Part of a small language model's weights: 5 heads of 32, 5.74M parameters.
MLP neurons of a small language model. Each row is named by its layer, matrix (up: input weights) and neuron, and shows model dimensions 64-159. Each number is 500 + 50 x the weight over its row's rms, rounded and kept within 0 to 999. Numbers have three digits each.
A block is one neuron, or neurons of one layer that tend to fire together. Before each block is what it responds to, as a language model described it from the Wikipedia text at the highest values.

Leading digit of years
L2.up168:515510425531535544495420486443504510560530463546467462506468515503561538580527598467466469578488443505516499561436512452538576440460509586444573534356496556496524517523472579575505460494586580465470493438531520527436433446569453434430543436500592458456468582492432452607383451446455570431

Mid-word continuation fragments
L2.up65:634493462457449546439543549478499491534426555556461526502487599413453470575520481428509500536515492514538474547448531462407444463475436428430545503579453494424403477532478514433549513530534541464513516555447530510468553475504489479492473618536551548414518494481501401511534423535605620466

Passive participle stems
L5.up32:494412531589499591593484500501449527575485609489553463519500487488424494551584590445546461427520468551523501507492504465543524459470489505414430528484499512506570483544542438520446475429494583495485502471521540536435383514525486482543553507595478453432463439465381391531536560509447435570
L5.up231:495519459468501509512428457571411455522483466523468475426505581424468449470574529420551503532587473464515478595514531434535530485466443488488494626532508473487461443575485476564526472334512592510455551435508503560419474489574463574469397384593498480544537558493389470433596441543480539508
L5.up383:552487450530520560454446413523450488499500480503575543418397528348525447481626419487528492474469490538560446551418521473448486509489482495548542497455474522501538521506469468568535525522511477445508504473493533485454535486489466621453482440446434392496446513556476406556519556463507521415
L5.up395:512454511540487520449481432475420526545494494406536451343554533398576509482632542525539550465490534517540484540382474492467476518454495471548443448506557554481491393573518516582579419451499537428452426505589507556450508448491453557471468505579531440519438506575448419449546479459525473502

Year-initial digit "1"
L5.up291:633454407502518420485503489517511513560454542501462539496414541523490510545503582558439507580502462537470374516479562417525538415512497563461490542469483416565461532529508472462505516437584492462433483554430531483437565461657455541489439473544481429452484537514455473511475527504423527552
L5.up522:522519486493572552416475462429500420533540465437470480512503526422520582511558474590465476499419449566539500570559533536575525381499530455494561616503503487559557480399498456546459472398538643451495541558469488571484500496587496421516528435529520460401433530517470375560582540507482486568
L5.up609:555431573533512536535371549481438566609512422520482488529505512520521561560567562390526486462513416530450491547463522503544569410500499572395552492512526582467482495470524500558493467527537506483427490497464523527437451550541462449543434448451479491534438511514377542492476559482494499465
L5.up638:470536476501478557560527433501449440535544484498553481493514451502522540561670553506526536487479491474488556482494517540504595409507478545522555457470488541541513569534447472402560425506642471458439445471517549450442522632537488452481521477517464491498426564501460406516478513518512522464

Census demographic statistics
L2.up330:505533396504537599454564587491487463518507514497505478472437540373482487536510462629470547487448490533478485533415495512534424411512625470418504499439479517505496536486527485494563452514546476478471472491446507496443518593567482505462468443428535541533445594552482503441543489461539558554

Year-ending digit chunks
L2.up457:407531459431491488460437518527523506498475484445534478463494456474615497535567522446517492598452516604535523455533474504463562554515489599568477484438500417515539419454589542449512458568545512538512481494412547464492540550462469434489474474437534431461478489450537505543516531503480435457

Early word-piece after initial letter
L6.up8:500506507541421559536528499496490457594412493557480449494498538477500531565545524553537486561508468499542432548597425458474592463468451534489511491495522505362473411561515544518479510401605601476433495517359530511499529407549624486442579456545460512467464495507530440474587517575502575483
L6.up35:564540455461468566516531402405507522587401517519553411499499522502383525546538600435586380511504548491466460539488537500478500455441507485446473512532479472458447434515537512520526516430565552555468503581486574536476498490474568493523602425591555446435522408559588507511482462562413542482
L6.up101:457415533559446510521532432502520441575455451595475455532629436469443483470518500532573500504545461532446546465553447493538473359547491530508547571522504489517484512536521491537488464525502644498488515558461528492431466522488510453529561584535651491533498480417496499506480495464414580529
L6.up145:566409476433458541534583457450439487594516628556557518532493475456450486535534542538466460462511452447401469557471502445531553466472591526423451554562571533538488553437495496476526555426529530426449480569494563517465534538539540466446519567525483521500496484466466508495482462533457561490
L6.up161:481509516576575516605505560437443549469467482483536440455509476523499580472526452474480428421531506492421475564523449449521551473516494557537496460426497525438541494516475557507492490477617459578540427542544548524479436601501514436504548500490479493488408443507566464525458488610511509561
L6.up197:537418506462503602433485475471415486513523486558449576427531520496494579565499495553562538548433482415430466553524474389454434435483596541556566490460504493544423458520513497531573550409563532533568484527527584497457464566421533584435534517491493507465444437527507515463485435580440545506
L6.up231:481423440454573519479555548450428507563476447542518474499425449537464545506574493506527522510529539494544450509517481408530588538503537520452550552507449571536475421453418608416529468481560665495431523509545516510452465460532564474559496561575509534503537537489489379486531443561465576520
L6.up256:558491475513410574545579508488476533569439480560531494466434452468433461595541478443430473536505465555517437524491457362568566469416469535508581502517477546441450504505544461520552474455637516499507440494514555422451515499391554514486541466507461577464478458484617465503452505671507561444
L6.up281:540487458469436541546567400526468512480451565506510486541468497492513542470525641374451576457503557459448501498465531432404488510480588525514484538531490483433473442553529425537561514380586480576497490554489581566436472494436572516532493520465483358447471517409476468454454477599512530528
L6.up286:562573454493494546462531439465477536487524627522466531465450487449531460451504533518526458588545532510498494600424484520505588551523482463452458569421553589442450432457467517503606429404465571503517450499482490528479498515468552549469542438509468455581433403440482503462528420534470482557
L6.up305:512446543432511463495539490370433532523490486504548525480461454547497580553468539489441502504568479506497512560507431418483563369498422402539533484568474544553513512411463517461466381534545536537479443560501535503436608481564571492590538517510506423577490493446478447500528444531410513469
L6.up331:550511461430484484525486488604379522541484535512540549521436519427435499576488512503519480524525457518503538578407448445493412495480518512417591504515477538456492546462388516483491483496549518522468478493442518517465573412520553548456437516442518428587520602468528489428524434507501581440
L6.up495:541462413425498482601398454513450512592527480501478476410449516468425519589460527561493510609434551595526484493364504432571525472435539478494517497430507444554457527472424509481588569450571540521459475496449513542441559545458518532450405451541483505452544569505507443447498470539560566495
L6.up517:543408494439430444447476489405452524670502508487454511582476586553580560542543457457513420511522506538527449526505447427497557472506450614472506458422477484494465514534512502529491501485484571542486484567443572505464541513523471455547471453459542440485511465493519495531470443502474475431
L6.up602:670490500449407465548479470532459584598463553528455533495478531467508439490474497499440461553527515546457486467556578475514571582438488471480502516558537459424452502481490507521481489483503525377473504472507583530505507433554488464577459466550581530488486481490566537592444458520505574542
L6.up625:552499481564403497512542483502496561550528512574480507470483426440515419606510422510537432560454440473516469608502455594585542463428522537554487583528501484464466563550437536619531439505542549473476564565488566553514455476490489486497495463452576389537477496501501468401413468537507446545

Digits after decimal point
L5.up17:525463496447433549544545428529475451458538545449529434502509571443440561580544567573505594439461502539439472584542470394481548461546580507518469568501508541546456490437483419489547425410539489459535510492515540485460431581532451471455500511532519572526531527494479427562530426466489414434
L5.up27:454475530505545513507499548461442478501390458442599510512426494499486573511532484504457429541523491522559477559519495507482580430457542593510475516433462555471494529420487420475573496469573567521452512613395515485439543484537510502569562452472495544553503503554462463480596475540485542458
L5.up385:503457487507489578530476386500481488454462495444501458548462486480575522627592564616514538476467481602410483530503513510464480462442610502557478556502562505536535508452450567506529425473532500375438467482473532511503429566511444438448501425491519504517443552529475368556518549527532501457
L5.up599:526504446482536534533521571622492461472492526569524471567482564458451603622541505522436580525509491564527470496404459544507459459499608509557544554460532501476452559418513527472542495463520503538433495490504514559457476576582436460506506509555538546406447539530463535460555503524507474519

Year-opening time markers
L5.up112:421490636504489510588433471525554516551429550555484499560385486418570547520510554416485388546553498438485518492556473494493508445552465553567410531496502478427442520499477578506494517502455574557445508504454532566462479510547612434476453506639512482417478439524429485514505474437481528406
L5.up136:540526483557481522507426532533491527528439491426465444494487490502598561506463545487499494494436518511471505501492479524426504480510482504452538623425548497478471646524453646525570346583502515478479522451503593548457471403542516541506577526506502533497532490479466522503503366427461474625
L5.up137:477498483530555505532460597504524509595418457411554401504390493495542551571553551450484444531497469522523419549484519569518575430495489591477453563430540546467419531461530517509455462538491454490395499597482549514479492498648494505482512453577481518460503441512428461477382506532495551597
L5.up423:462429464487484508476471517626517449528507469479426527504396478438623481558517557447527553516460495537455448542434489408431496520424497556490493537422495519444497536522547564508535470531522544506485446505382584525473471450560520501434601481551536429450435447485392441588460509536472487460

Word piece after initial letter
L5.up87:524460461430516510490598457495456515575528500448538477528508445452393479537560555498443484513557481481460506562528493338462491389516505524468540533435490507529428517528552447486516542472603503503390505547512592546466631517473508553559567445500584525483449459495503457537490435584433582501
L5.up195:509482445500463507519535413473490505511561498517526446505548471467527548535455491555566557471450508461379463565458393465484565539532453447559538490443511616438501521505428517464518511534543440472392534556586559452503546458556436443489563538453550539617533589462504443528471508558468601470
L5.up285:478432374452519550493616458419471465550569468564511475440512467521438535593505478512524505505511532496437523541537469426489540503494429445586528477439526525519530489552450607484485507542521519490412523545531571488513606486496527479542483577526491496520542513507562501510524501549457616491
L5.up621:491483445420525474436505513465483558426529502564545461546476553438518469619630525556487479524353545535513491558453416485504463416506482456573548530616486482499505428431526451495527467564590458420459420522502557478484557493492484490470545555507517556497522478568568504527538441465518497461

Predictable template continuations
L5.up50:544602457443499555489426540558553453516478530517460489546539531468453526509558547528519522531512434568571516465426523521567453455406505492457404597433475473483508461516452444486557526446484492508503439467518546539441369500611421541400404486461590456498446481572407508439471422463508561464
L5.up109:518558411508541539539500521535571469606438548494463493563468493503522511519534568606501451467447388565553527562584509447519541424491542492478465559417499490498477505558468578482505380488538426500434461405435549492439486593438488529534558547502452464584493598429470433450565519484508512498
L5.up290:501465500494465536543531431550522518554464417519506477520520517446427484468547455501583526577445476510552507608514506481471492441488586606423573541493519501508506323490513411439472507584496487539465553458426534467424441549546483536478532480520474494534499554439469451424418516463531517477
L5.up381:488506392402441549538551539499476528559526496469439476579476427552546535533530503614415521536480507607552533488488385515537498388511474575491492537398380520513515460495533488477472436451554479488432551536392498506421486566529541591476415521566617443515447530491507521508443484490497589507

Copula before predicate
L6.up0:543485515438501464571534514495479610510455472508543458472504519548495521420586525586577396489582546545455481510454507524515462463463601542552511537405472530528421537512548613506463510428500540461499439523448505512492518584486474450537491528490541532472490471567486532453477462521517576507
L6.up27:510504393553471507440502492416459540547476522440511465475593401568482492480509475526547532467527471549449587494488401487506421474415397462511363577499615437466533543516556565525491424514545435468410494418511531549513493500517540490475525488500570469452517620560526481523565437468442467550
L6.up29:629480495436453462445497477511504468511460542492482466513489445493436570630597497533469545546532402517436562534492549453494390508540492499474538557498581485431553572542526519465414400562509390556502535521433470470454548443564551547496556494499569499477486551528434484582573401456533442467
L6.up67:536426519489452529396528477525460519469539511476516559440534415399471499491523550420668515492430498454490521522518512443438451506424479531520527562466475463540533432475416487499470497507516593496516528464470510452477483475575554612449538497534582495550505537493459422523401400455534525547
L6.up186:539538428496509479539467396476443448511428498319463545480425522540542501484624472485464526493475537455489499517455507491491506405528502453590519499432482432508492485486518588489546443477539520541402520529524596444469465555502539423521516574516492486587468414408506519549541465430459517454
L6.up193:511426435531519403496431453491448484524543473501463433540539538401493465535574455508555443526516572463519424666444455455508479475386571520548427508498505518406605421502496514550507502494517415460475444468501502546478527513519497539484568465493560488519514564475462352480484469528472548454
L6.up209:505433539540453485456449469420537557645510598491574503565499518454554510508566536481551531458479410548521506594460561410562585411459430482470424485461564536503458452572526473519480414488463579509451460454454534517452466437479426472489444558473548407519461567478461429499549495530461441517
L6.up214:528547478480526469573427533532495541592415558448499517515498439496484514561499491511508417534520439424464548517521519372589498425381535480603538493451525502464534454599561485560458491428524479542508529415488524581449496405471434551501427446549556554562399509526506472605449470484454449596
L6.up277:482531511450522483488454420541554567555474555482453421539561500524557545511436522566512454545490458518501469521504379437488508528542605589480608458512524491525452470572541560514517457440547417491474440526435531450476567442491510532455594546465469456556490586498453519440474513452505508459
L6.up354:470544471563531436613481556471538469542408508425481482477508534593466553577488609519378466562418434503450496482469592428510504488454579498507486443482455524381484509589581418504484447510603481530430552484498559601468422497498471527546544468510448413535383516528482515597468480527440555508
L6.up363:556489449517592494501453473511449630528562572475490467466494543494476403522561516511554451511416520472529360493416409467540519477486439419522461448460524622487550454524475452484560505454507491534527458571481500547467499441521471510549575429499550500632458430439454490509516412382469461488
L6.up449:567477461509513449621516460480460512548377445458476517464490472502519546481514524594457562438513528494536463477443408509460470424489484581504583474431505481426491519534520465517506471551505426492425452525520472459489513452517435537520498488516520584551472421506470382570473404534545468412
L6.up534:450480440500508549559509451540418454614429612514520527395522425590477486475529537486553432499444481451482493488514479469557560528525541540461541531427443507473450528545522487504528526441510537474526559492591574456477519499457504597562590505510449534522465417411479434510441373530477486467
L6.up581:572458465552561484590489457469414442500490577427457446504474483385492482559508515472621472387505447524487467507530519434505538429465528531556554560514608519460449553544429529501516531457523488593509483505519533503477386444490399504521561520549534482517461501584458500456553439462455507559
L6.up583:536465469533471487510525454487453532501577562483559520463411488544566537527574537463495480598417574494550527486510461416536548463476460554518453497446530583493482521455536486498555537440504465434463517435545508574456438493524569468414456417566520513540478433406515548391487426540446491448
L6.up626:509459455500504465459496489481469599586517551491400415473506498466554484523571472507505562590533554529490494505495493405436528509442466543610450526451431551543600506557503483558499417436493524400475527509436531484462421402543488523535425564456559440530490561524524494516619477545450505488

Wikipedia structural boundaries
L2.up543:447540449464563576536434502555478513493557540545577479458537530557456520534492522493620442475468494592472426513507483513575470467524537446507456463559624527456490511551432548466527454535501484539504503586527503501459391638596461488405452479504476492447491591482462537448548449519570477506

Adverbs before passive participles
L2.up530:600526368529482589396543484421453452438592619534489468379547539489441445581540561602525508520488492541541553522523495469493537538420522445573387482466503583498428487539524409503511409499492527493439439533488507538449503396488457530502512445552570520603437535486489500497528409488509486539